config.yaml
num_hidden_layers: 14
hidden_size: 448
num_attention_heads: 7
num_key_value_heads: 1
head_dim: 64
intermediate_size: 1216
vocab_size: 8192
hidden_act: "swiglu"
norm: "rmsnorm"
norm_place: "pre"
norm_eps: 1e-05
positions: "rope"
rope_theta: 10000.0
rope_fraction: 1.0
qk_norm: false
attn_scale: 0.125
bias: "none"
tie_word_embeddings: false
parallel_block: false
init: "uniform"
init_std_qkv: 0.0333
init_std_o: 0.0333
init_std_up: 0.0333
init_std_down: 0.0
optimizer: "adamw"
learning_rate: 0.000796
lr_mult_up: 0.765
beta1: 0.9
beta2: 0.99
lr_head: 0.0081
max_grad_norm: 0.5
warmup_steps: 274
schedule: "wsd"
decay_fraction: 0.736
decay_shape: "linear"
final_lr_fraction: 0.0
batch_tokens: 131072
max_seq_len: 2048
doc_mask: true
train_tokens: 567400000
max_steps: 4329
dataset: "wikipedia_en"
MLP neurons of a small language model. Each row is named by its layer, matrix (down: output weights) and neuron, and shows model dimensions 0-127. Each number is 50 + 10 x the weight over its row's rms, rounded and kept within 0 to 99. A neuron's up and down rows have the sign that makes its largest values positive.
A block is one neuron, or neurons of one layer that tend to fire together. After each block is what it responds to, as a language model described it from the Wikipedia text at the highest values.

L3.down945:60 33 54 51 65 53 47 57 40 45 66 57 55 47 50 47 53 48 64 50 48 62 36 57 66 38 47 49 51 43 49 49 42 39 47 71 47 50 56 49 54 37 53 32 34 61 52 49 48 52 42 47 41 36 59 52 51 47 50 65 44 40 49 52 45 38 56 50 48 38 45 32 50 52 40 47 49 51 37 37 64 48 37 37 48 54 67 69 55 53 50 55 66 43 53 36 30 58 37 48 33 60 41 38 42 38 61 52 53 63 61 40 56 59 55 69 47 54 52 54 47 43 46 54 58 52 31 53
Responds to: Sports tables and football. Pipe separators between numbers in sports or stats tables, plus sports words like football, European, Germany in sports or chart prose.

L11.down479:43 52 51 46 56 77 61 49 45 58 70 44 52 50 49 45 60 38 32 59 48 42 45 36 46 55 56 49 53 51 48 51 64 53 52 42 58 64 53 54 59 63 53 38 50 44 68 39 46 38 60 38 44 32 47 38 33 37 35 45 45 48 48 35 34 54 49 59 69 72 58 51 54 66 44 66 40 42 55 76 55 49 57 40 53 63 36 38 37 45 52 46 42 42 36 60 53 58 59 61 50 41 61 36 53 48 47 63 49 36 49 47 33 72 42 60 47 64 43 46 49 42 51 63 42 48 58 40
L11.down1027:42 59 67 63 51 52 28 52 54 57 58 44 52 51 43 55 64 55 51 55 53 67 44 61 76 60 42 41 64 61 44 51 58 52 54 41 52 39 29 55 44 53 60 31 48 53 69 51 54 44 43 57 44 23 44 45 27 35 61 52 55 47 81 39 60 62 35 42 44 44 33 59 52 43 65 49 45 47 50 59 40 38 50 56 25 48 59 30 47 61 53 43 58 60 54 29 53 44 62 49 61 59 30 37 66 69 66 28 56 34 47 56 59 46 59 52 54 66 54 64 57 73 52 47 41 39 62 52
L11.down1069:43 47 39 75 50 51 47 52 56 51 45 44 52 40 42 49 43 57 47 42 58 52 35 42 55 58 44 43 62 47 54 50 70 49 49 43 42 63 35 60 60 45 43 26 47 58 58 42 78 43 46 26 40 46 46 65 40 35 41 60 48 33 55 53 42 52 63 55 45 75 68 37 59 35 53 64 48 47 41 52 47 44 61 27 54 44 61 48 63 60 63 55 51 43 50 35 41 43 41 50 54 53 47 42 49 53 44 57 48 64 51 69 34 56 40 52 42 47 48 53 52 47 39 55 46 35 34 57
L11.down1192:47 65 46 47 57 54 49 55 36 30 51 39 25 42 51 50 22 53 35 68 33 56 45 37 68 27 38 58 41 53 48 56 50 43 44 51 54 59 74 54 57 52 43 41 62 46 38 33 68 65 49 62 52 64 38 62 47 52 39 61 54 26 50 55 46 47 40 53 52 57 33 60 39 38 50 41 51 39 52 55 52 53 58 52 55 56 51 65 40 43 43 52 29 59 54 34 62 25 53 34 60 40 52 44 51 46 41 41 47 38 37 52 31 42 47 52 55 48 50 67 33 44 49 47 54 38 60 73
Responds to: Foreign-name word pieces. Opening or middle fragments of transliterated Asian and Arabic names, such as Ut(tarakhand), Mu(mbai), Qu(ran), and commas after Chinese or Japanese characters in name parentheses, plus scattered verbs and periods.

L4.down7:44 40 55 40 29 61 43 42 61 63 41 39 62 42 40 67 47 48 47 24 45 49 52 48 42 53 32 44 56 51 54 40 33 49 44 61 52 54 33 55 58 55 43 60 53 49 50 54 57 33 61 51 46 41 77 61 49 35 63 48 59 55 58 53 42 70 47 46 56 55 47 74 53 39 55 53 69 49 49 61 48 44 39 55 47 34 37 50 59 43 51 56 43 43 55 34 33 45 57 31 57 70 33 60 57 58 57 45 49 55 61 60 35 56 48 58 40 43 43 71 52 68 54 72 35 46 57 55
L4.down347:44 52 55 60 41 46 67 55 60 49 46 34 54 49 65 39 55 60 40 69 60 58 65 48 55 50 45 45 60 47 59 33 45 27 45 48 53 53 55 46 39 60 49 54 58 42 57 59 57 47 45 45 60 45 44 69 53 53 36 62 33 41 62 29 56 59 44 54 63 61 53 53 53 50 54 42 38 49 42 42 57 50 37 44 44 48 67 51 38 41 51 57 54 37 54 43 68 40 40 53 61 65 44 47 50 50 57 50 29 38 64 52 51 39 48 42 46 51 52 39 47 45 53 70 34 40 55 53
L4.down429:65 50 52 50 50 61 65 44 40 53 48 61 57 48 43 63 38 54 51 49 49 49 46 61 57 49 50 56 46 47 49 67 63 24 40 34 40 51 44 56 38 40 45 57 76 49 45 26 56 38 37 54 66 48 54 61 46 72 32 59 23 64 42 24 75 55 40 22 65 69 67 40 42 51 45 45 57 62 58 46 49 42 58 55 45 36 36 60 48 38 50 53 53 47 44 76 42 42 44 44 52 51 66 50 39 51 54 64 49 35 48 63 32 43 48 50 59 49 46 49 62 57 57 54 56 41 50 42
L4.down639:65 46 56 50 49 56 47 58 71 42 47 50 31 53 47 42 55 65 32 49 55 42 53 43 60 67 45 59 68 51 52 61 47 39 27 38 58 46 45 55 44 48 63 60 76 36 49 69 44 42 46 20 50 46 40 52 54 23 54 65 63 41 53 54 35 48 58 44 44 46 71 45 53 40 43 38 47 42 45 35 52 48 53 49 54 55 63 51 60 40 58 41 66 54 46 55 46 58 43 53 59 52 65 46 31 72 27 44 49 50 54 50 49 33 42 58 50 55 56 46 43 33 43 49 51 51 38 42
L4.down738:51 51 60 60 45 59 61 38 33 59 61 32 63 53 59 54 40 55 36 37 63 47 56 44 55 59 48 38 53 57 68 42 47 28 39 57 51 53 64 61 41 35 40 61 63 35 59 63 48 47 34 56 53 54 43 49 61 40 59 61 47 37 58 58 54 61 53 41 54 57 45 35 58 46 52 48 50 49 49 54 55 26 62 65 50 56 67 43 43 49 56 45 62 43 51 46 65 36 47 55 53 43 51 59 52 58 65 58 51 43 55 61 46 52 41 44 46 37 38 41 45 58 61 44 40 44 29 40
L4.down797:54 57 56 74 41 65 38 34 72 43 65 59 57 58 67 49 45 53 42 43 47 46 48 58 47 46 52 58 47 39 46 55 48 69 52 36 67 62 48 72 40 57 41 59 65 54 62 56 47 51 43 43 41 53 40 60 55 68 56 46 57 51 33 62 63 69 46 62 61 51 56 42 60 47 64 38 58 48 51 55 62 40 59 49 44 29 49 54 32 52 51 55 45 50 60 34 60 32 55 47 60 54 33 47 60 59 42 51 44 44 60 58 53 30 44 59 55 47 52 32 35 44 49 32 53 52 57 46
L4.down879:41 56 44 65 49 53 70 44 42 58 46 53 66 49 34 51 47 55 46 59 40 41 51 57 51 62 36 49 51 56 57 45 35 52 57 47 59 49 61 59 42 44 56 71 46 57 61 47 56 44 57 49 55 38 57 66 47 60 48 60 46 69 55 50 56 52 69 55 55 56 48 57 54 49 48 49 64 78 50 55 29 41 42 57 44 38 46 38 41 41 57 53 57 66 61 48 52 44 51 46 66 40 64 54 51 62 46 48 33 49 63 43 53 57 49 55 45 57 49 37 56 53 56 56 63 48 47 56
L4.down904:59 49 63 53 54 47 51 49 58 38 55 55 45 37 39 59 55 63 44 67 44 46 61 44 33 69 40 48 58 53 48 63 49 49 43 45 48 46 49 66 58 50 45 54 55 29 70 45 50 65 56 59 47 52 31 40 60 53 66 40 61 46 67 68 66 65 49 36 56 58 43 60 63 59 42 46 47 54 48 38 51 29 44 41 55 61 46 72 41 46 57 41 57 43 41 64 72 43 47 30 43 44 56 64 66 57 60 53 38 47 52 53 37 40 49 48 51 35 67 53 64 54 52 67 52 52 55 46
L4.down932:60 46 54 49 45 49 50 37 31 41 51 50 53 75 74 57 54 63 55 68 43 39 62 61 43 61 33 51 46 52 59 49 43 60 29 65 43 43 71 51 40 58 34 40 53 45 58 40 53 36 53 55 57 55 33 68 52 56 48 62 66 51 46 46 64 65 51 43 38 70 38 71 76 49 57 38 44 63 49 38 47 67 29 57 62 47 39 43 42 51 52 35 46 30 31 38 53 52 60 48 48 56 37 44 66 37 60 50 42 62 52 34 54 62 36 64 58 30 54 33 54 54 52 40 48 45 51 28
L4.down950:55 56 55 51 53 22 35 33 49 38 66 62 53 40 49 49 49 49 33 62 42 42 58 34 45 33 45 55 46 42 54 40 59 60 48 48 69 58 51 63 55 58 71 33 27 39 40 61 65 36 28 72 45 59 51 53 26 66 31 58 32 64 46 55 45 58 37 49 55 56 19 38 44 38 58 52 39 32 45 48 53 47 45 74 53 50 23 35 57 53 54 54 64 50 54 47 41 56 54 49 52 57 56 46 61 53 47 51 55 70 41 43 42 38 53 49 42 54 51 79 49 45 60 54 57 55 32 42
L4.down1033:54 54 59 50 50 33 46 56 63 65 66 60 41 54 34 58 44 48 49 33 49 68 37 44 40 54 55 44 44 58 63 40 63 51 45 45 48 27 52 34 55 46 56 52 37 46 54 49 48 48 67 54 46 65 50 51 63 51 46 56 57 41 63 52 52 57 72 70 25 64 39 50 39 50 52 69 71 64 54 30 43 53 64 49 51 40 23 45 50 44 49 54 50 55 61 54 63 49 43 55 56 58 42 55 67 42 52 65 47 48 62 53 64 53 41 61 33 43 59 51 58 60 28 44 46 43 57 38
L4.down1041:44 53 67 61 28 53 47 47 35 42 38 44 46 34 46 31 42 63 44 53 61 31 56 30 66 55 62 51 42 48 42 54 51 38 60 52 46 53 35 27 41 46 41 60 83 66 51 48 47 62 59 67 33 57 51 40 31 51 62 45 60 42 56 52 50 51 59 51 52 59 42 45 48 48 55 62 42 50 56 43 42 39 62 53 45 43 52 61 39 32 52 55 74 53 67 40 62 42 42 58 59 60 53 59 57 33 56 45 53 38 52 49 40 38 62 50 53 42 56 44 71 41 40 52 32 52 50 39
L4.down1047:55 52 61 48 43 42 58 47 40 46 36 66 59 58 43 60 51 58 46 34 69 40 39 61 52 36 37 47 41 49 67 52 36 58 54 55 58 44 39 46 42 42 63 87 66 62 45 57 37 41 45 54 58 30 48 59 41 63 55 60 51 58 47 39 65 64 38 40 44 49 63 69 32 39 40 61 47 61 44 61 31 53 49 55 54 44 34 47 53 40 47 53 64 47 51 60 61 51 51 43 57 64 58 50 29 54 59 55 60 38 55 57 38 43 43 63 49 61 61 37 36 44 45 64 38 44 44 54
L4.down1113:30 41 62 36 46 49 42 57 47 47 65 62 50 61 42 38 42 32 23 48 55 48 49 36 44 49 60 49 41 58 32 41 39 67 62 52 54 37 48 54 68 48 38 39 41 58 38 50 52 44 44 31 60 66 65 49 45 51 65 29 48 62 43 67 49 48 51 41 50 67 59 54 51 50 59 30 42 48 36 58 64 58 24 47 56 54 60 54 39 62 65 59 50 48 47 52 55 31 40 63 71 61 47 61 59 54 70 59 49 64 50 66 53 48 45 61 55 49 47 39 47 48 24 49 32 49 48 58
L4.down1126:49 55 44 45 58 69 49 57 44 52 72 54 23 58 37 66 51 53 35 74 48 59 42 44 65 55 39 54 46 57 42 53 46 61 41 47 57 37 22 54 49 53 51 68 51 28 62 55 48 53 52 48 42 52 63 34 37 45 58 52 34 59 52 52 24 45 35 56 62 54 38 52 45 50 49 44 62 50 52 54 51 44 58 45 32 60 41 48 57 42 53 37 45 45 45 62 49 56 44 62 58 66 38 46 34 53 55 57 54 48 58 69 61 55 55 54 53 45 32 62 49 63 73 41 56 43 60 48
L4.down1185:47 60 74 52 43 47 46 63 56 31 35 49 44 48 49 63 46 59 52 56 55 51 37 46 70 63 61 44 40 78 58 56 40 34 60 42 53 45 38 39 38 43 30 54 51 56 54 55 51 60 69 37 52 55 41 58 65 48 77 47 41 44 62 45 56 32 24 50 56 39 51 53 47 44 37 52 64 29 50 40 45 60 37 56 54 45 52 24 58 64 45 46 53 46 55 56 59 59 45 43 45 35 55 56 44 60 42 59 34 47 58 51 71 35 53 41 55 57 58 53 18 42 46 62 46 41 48 50
Responds to: Name-internal word pieces. Syllables and word pieces inside multi-part proper names, especially romanized Chinese given names (Zhizhen, Dawei, Chengjie), also Pandit, Atatürk, Nizami.

L4.down182:35 48 78 49 61 73 51 46 47 59 50 47 63 54 39 62 48 40 48 45 67 44 57 51 37 59 63 48 32 42 66 59 47 48 52 57 60 34 56 52 41 51 68 74 57 45 37 55 21 65 54 69 34 42 27 62 51 39 40 56 42 54 46 56 48 53 43 61 63 42 42 46 60 31 55 37 46 62 48 45 42 55 47 53 41 49 47 51 42 43 50 50 61 51 41 49 56 55 21 57 50 44 53 65 58 50 42 41 56 29 49 54 67 55 42 61 52 51 53 22 48 53 51 64 43 47 58 48
L4.down187:40 53 57 42 45 65 48 56 45 48 41 54 48 61 45 60 33 56 44 60 54 60 60 59 51 57 58 51 40 48 31 61 41 55 64 48 65 46 51 40 47 59 52 42 47 57 46 43 57 29 32 39 36 45 51 45 49 53 81 40 36 57 72 58 56 40 60 47 41 49 59 35 47 61 45 53 60 65 54 67 48 62 48 70 53 47 54 40 54 44 43 48 39 65 46 34 45 64 74 53 43 73 51 50 79 31 41 49 53 41 49 30 53 61 48 56 45 35 43 31 39 45 50 59 63 59 43 52
L4.down194:48 50 52 55 57 44 46 40 56 38 50 46 65 64 41 49 51 49 61 65 53 54 41 47 64 39 55 47 37 42 43 45 59 48 33 47 47 65 46 31 36 49 47 36 45 55 67 52 55 38 64 44 55 46 54 49 43 45 56 48 48 56 32 53 52 42 55 46 31 60 56 58 48 47 43 49 56 64 47 53 48 59 62 68 58 53 50 67 45 42 50 39 45 48 37 36 33 36 46 45 57 56 45 40 48 51 60 35 57 60 55 50 39 43 65 59 53 40 52 74 40 18 50 31 65 56 48 62
L4.down227:44 48 54 65 33 50 63 56 42 44 45 69 56 50 54 44 38 33 46 57 52 48 52 43 49 52 48 60 33 47 51 66 50 71 47 30 33 46 64 57 49 43 54 44 69 36 52 49 57 45 57 44 46 53 34 40 28 31 53 47 51 47 50 53 54 62 45 57 51 59 52 48 55 55 45 57 46 58 64 38 48 61 62 72 55 47 56 51 45 68 43 44 48 43 62 68 52 51 68 60 39 50 55 45 47 46 45 35 62 46 69 54 54 53 51 44 49 45 48 50 35 34 60 59 55 59 51 61
L4.down287:60 69 59 61 56 64 45 38 44 69 57 59 66 42 37 49 40 40 53 52 53 59 59 72 57 42 65 55 40 31 51 41 55 70 49 60 41 44 52 67 60 61 60 45 51 60 60 55 47 43 54 54 49 49 70 57 59 50 67 40 20 57 43 56 58 38 49 39 30 41 60 44 54 76 45 48 57 62 54 53 45 42 40 49 60 41 46 36 61 60 60 41 41 55 47 56 46 67 56 59 45 35 42 41 52 72 38 53 43 48 55 54 52 59 44 53 46 53 61 37 52 52 57 39 55 66 33 54
L4.down311:68 48 51 64 65 58 52 45 58 37 34 66 47 60 46 59 54 52 44 30 31 56 57 56 54 51 31 56 66 43 46 49 81 56 58 39 48 45 51 50 42 63 56 57 34 40 57 41 53 50 36 25 54 39 42 51 69 47 34 57 40 43 36 50 45 50 57 44 42 56 63 42 54 66 64 25 44 52 48 52 53 53 40 49 50 41 63 44 43 50 58 58 54 52 69 47 39 52 65 42 35 53 65 48 34 47 67 46 61 61 48 55 63 56 48 65 42 53 48 52 46 40 59 63 64 49 46 56
L4.down314:56 51 46 37 42 47 57 34 38 63 27 37 58 54 63 38 60 62 35 39 42 60 37 35 58 39 41 53 49 50 54 46 46 42 52 41 35 50 48 64 55 37 36 53 31 41 42 35 54 31 58 55 36 67 66 39 40 48 56 40 51 71 52 49 52 56 52 55 48 39 73 53 66 52 62 47 56 52 60 47 48 47 60 49 48 50 36 49 33 42 64 64 44 43 57 40 56 41 43 47 55 64 48 51 59 27 42 49 74 37 54 52 49 56 56 55 64 66 46 67 37 61 48 51 53 32 57 53
L4.down370:55 48 72 41 54 45 43 38 44 43 49 54 44 31 68 48 52 70 39 49 43 62 63 65 59 36 38 38 41 52 56 44 49 43 58 46 61 43 48 51 61 53 57 40 36 68 40 53 55 49 38 35 45 51 63 50 60 56 40 45 46 63 59 51 42 35 49 36 49 36 62 53 54 44 50 45 34 52 43 54 50 48 58 60 56 56 45 56 46 44 50 59 49 65 34 69 48 36 53 34 56 70 57 60 53 38 47 39 46 56 49 56 63 44 39 57 45 52 55 49 48 41 50 35 63 57 46 45
L4.down439:56 66 44 57 41 60 46 63 47 62 49 44 28 47 44 59 61 48 38 42 57 43 35 41 59 49 43 41 51 43 68 55 39 59 50 50 53 49 66 65 66 48 55 72 56 62 62 35 47 52 59 61 43 57 59 59 49 39 50 37 54 59 36 47 45 66 65 52 47 65 54 58 53 36 43 40 69 47 44 55 50 35 40 47 50 17 61 31 53 43 52 43 41 43 57 53 59 61 53 60 47 47 44 56 53 60 49 55 48 49 46 36 40 66 49 43 36 58 41 37 43 43 64 66 45 48 44 65
L4.down442:53 41 71 63 51 63 52 39 53 66 39 33 55 37 62 56 48 58 40 34 57 45 62 50 41 48 52 52 49 65 56 58 56 47 46 52 73 57 50 34 45 48 43 38 48 45 47 59 54 61 35 46 47 24 50 56 68 52 37 50 50 50 56 37 56 66 45 33 41 43 31 55 70 57 52 45 43 48 51 33 40 49 55 72 49 55 58 55 41 44 51 39 40 32 44 41 49 48 59 53 71 41 49 68 58 47 48 61 66 34 51 55 61 50 50 67 61 58 49 62 51 36 56 61 51 63 40 66
L4.down571:48 35 56 61 57 51 47 53 55 47 76 35 49 46 46 43 55 55 48 61 39 65 48 56 52 54 35 56 54 68 25 43 59 42 46 45 43 41 31 62 45 59 61 61 38 44 46 54 55 64 58 39 35 56 50 42 32 42 52 68 26 39 37 48 63 45 27 50 58 23 46 53 57 53 57 52 49 45 47 54 60 46 57 72 54 52 54 72 35 56 48 54 50 46 51 43 41 41 50 46 42 49 50 36 49 47 36 32 59 40 49 57 44 47 54 44 49 41 43 49 36 51 55 45 44 43 67 41
L4.down648:67 47 50 47 60 39 63 57 58 44 45 29 65 43 64 64 46 59 34 54 58 65 66 42 50 50 42 35 38 39 40 35 49 32 48 46 44 56 55 52 47 51 57 47 45 66 49 55 60 62 45 52 46 45 51 39 56 41 53 50 46 67 51 38 56 36 34 53 60 33 32 54 63 51 51 54 34 47 44 46 58 52 47 64 42 43 43 56 39 49 74 69 43 65 50 57 60 39 58 57 49 47 52 60 43 37 51 48 40 51 48 17 39 56 59 58 37 57 56 43 65 32 51 36 48 54 39 53
L4.down794:58 49 72 47 74 40 52 54 56 58 42 44 44 46 41 45 52 46 63 41 53 48 69 61 62 53 37 60 44 45 63 56 30 57 48 39 65 48 49 42 63 39 50 39 37 41 43 49 64 44 53 31 48 45 61 38 46 41 68 46 54 38 53 57 51 55 62 69 57 72 65 46 51 51 54 47 51 60 56 53 57 54 53 58 66 42 67 43 59 55 60 49 19 54 54 32 61 43 43 64 62 60 50 50 49 60 69 42 39 45 56 52 53 64 53 60 65 53 52 46 20 58 60 38 62 44 46 42
L4.down845:65 66 59 45 54 38 45 63 65 59 33 51 47 52 49 51 64 66 44 61 53 46 26 45 45 38 50 39 54 48 45 45 64 61 50 36 54 51 53 27 59 42 57 39 40 44 63 44 55 50 39 53 51 51 67 52 47 42 60 40 35 43 62 45 49 55 53 41 43 52 50 32 57 32 38 52 60 54 57 57 36 44 62 69 46 50 47 66 39 47 39 77 52 55 63 30 47 50 40 48 47 47 59 42 38 63 41 48 68 64 45 45 43 57 60 59 44 38 42 57 51 55 58 61 56 59 31 56
L4.down1051:57 48 55 53 52 50 40 49 57 55 59 63 48 62 41 54 58 35 49 40 60 36 38 59 47 65 54 50 38 59 52 42 55 53 58 45 46 53 72 53 61 60 54 42 54 58 55 58 38 52 64 60 51 46 48 42 69 46 32 58 46 53 59 60 40 29 67 62 44 40 60 56 64 44 45 36 53 47 35 66 46 46 34 64 53 65 50 47 42 54 31 62 72 42 64 54 51 52 39 68 54 55 51 67 50 57 41 48 46 54 72 52 46 61 51 30 45 56 35 51 51 49 60 65 63 59 49 50
L4.down1161:61 54 53 55 45 52 47 43 48 35 39 57 54 46 48 60 50 64 48 74 81 49 39 54 61 51 58 53 61 54 48 56 56 53 67 42 64 50 46 53 44 39 52 48 35 46 42 51 50 40 41 42 33 44 59 34 53 32 57 44 57 59 63 54 68 50 68 45 53 53 43 49 49 36 40 47 53 58 60 55 44 50 66 60 36 57 59 53 47 39 42 50 56 53 43 61 48 54 54 51 39 50 45 77 35 50 49 67 43 46 45 45 55 59 58 65 44 32 40 51 63 43 38 40 58 43 44 57
Responds to: Sports results and rosters. Tokens inside sports tables and match reports, such as pipe separators between scores (3–9 |), mid-word pieces of Eastern European player, club or place names (Var-ga, Slov-akia), and connectives like "signed with/by".

L11.down752:54 43 65 60 52 47 53 54 79 49 37 49 40 62 36 40 63 68 34 46 38 55 45 69 41 39 54 47 44 58 63 58 41 54 49 56 40 43 52 47 33 60 56 63 50 44 46 61 43 46 32 56 42 54 47 45 54 72 34 46 56 68 40 37 58 58 57 49 56 41 53 70 46 62 63 43 59 51 52 68 45 46 44 51 47 64 44 53 49 49 59 59 40 59 50 58 58 51 38 46 62 52 50 48 50 47 54 61 55 41 43 54 65 40 44 41 39 54 42 42 44 46 35 35 42 49 44 53
L11.down773:58 47 47 40 59 49 52 53 35 65 43 60 59 65 36 52 66 62 44 43 63 70 56 43 34 47 57 54 50 55 47 39 56 54 44 45 61 50 45 51 61 35 44 46 59 55 69 64 50 40 45 56 39 59 34 66 48 49 68 42 51 63 46 30 65 51 61 26 63 61 44 52 31 46 66 62 68 57 62 48 70 59 33 36 52 54 37 41 63 49 49 53 73 66 36 34 69 56 57 53 64 28 68 67 53 69 64 50 58 36 41 42 61 41 65 72 34 63 42 51 64 70 58 46 46 56 61 33
L11.down1116:62 38 48 44 66 64 41 44 35 39 63 73 60 49 40 54 35 46 44 48 43 48 44 47 53 36 52 70 52 55 40 40 60 34 37 48 47 47 39 44 48 59 66 60 36 38 51 64 42 60 48 53 59 48 37 59 48 42 70 57 43 41 47 53 32 63 49 42 46 51 48 49 35 58 53 49 35 47 52 49 25 74 40 39 65 52 52 45 45 51 45 47 63 53 29 46 63 68 56 46 61 39 58 46 25 40 47 54 57 35 52 42 55 51 60 48 51 51 57 35 43 48 44 64 47 55 59 48
L11.down1167:37 61 47 43 47 64 55 58 42 48 51 49 51 66 64 46 58 41 49 58 65 65 49 50 31 33 46 53 48 64 44 43 58 43 39 27 64 67 51 56 42 64 55 59 67 38 55 50 47 51 42 45 59 47 41 54 60 46 55 61 39 60 50 62 48 64 49 58 36 38 48 74 39 67 40 61 39 52 68 47 61 54 26 43 56 55 47 42 53 57 51 68 56 42 27 46 46 64 54 50 50 42 48 48 48 68 29 63 43 45 52 66 54 47 59 48 30 50 49 47 44 55 61 57 43 54 62 52
Responds to: Markdown table separator dashes. Final hyphen of a --- cell in Wikipedia markdown table separator rows; weaker on first fragments of split words (end-emi-c, det-eri-orated, ball-istic).

L3.down21:35 44 64 30 43 40 47 52 58 62 54 66 35 60 44 58 47 58 57 50 58 56 57 58 44 55 40 47 28 51 47 39 33 48 57 54 60 45 60 44 46 69 57 55 57 56 57 54 48 52 45 68 30 63 57 30 47 64 46 45 41 60 42 40 48 39 33 25 52 40 40 53 26 56 46 48 58 63 47 45 46 35 57 69 47 49 41 54 47 38 55 38 34 43 40 59 53 57 52 36 51 47 44 67 68 74 36 36 50 56 38 48 49 55 38 43 58 79 56 47 64 59 46 41 57 42 48 43
Responds to: Foreign proper-name fragments. Early or middle word pieces of multi-token non-English proper names, mostly South Asian and Arabic, such as Pra(desh), Chand(ra), Abdul(la)h, Kh(ura)san.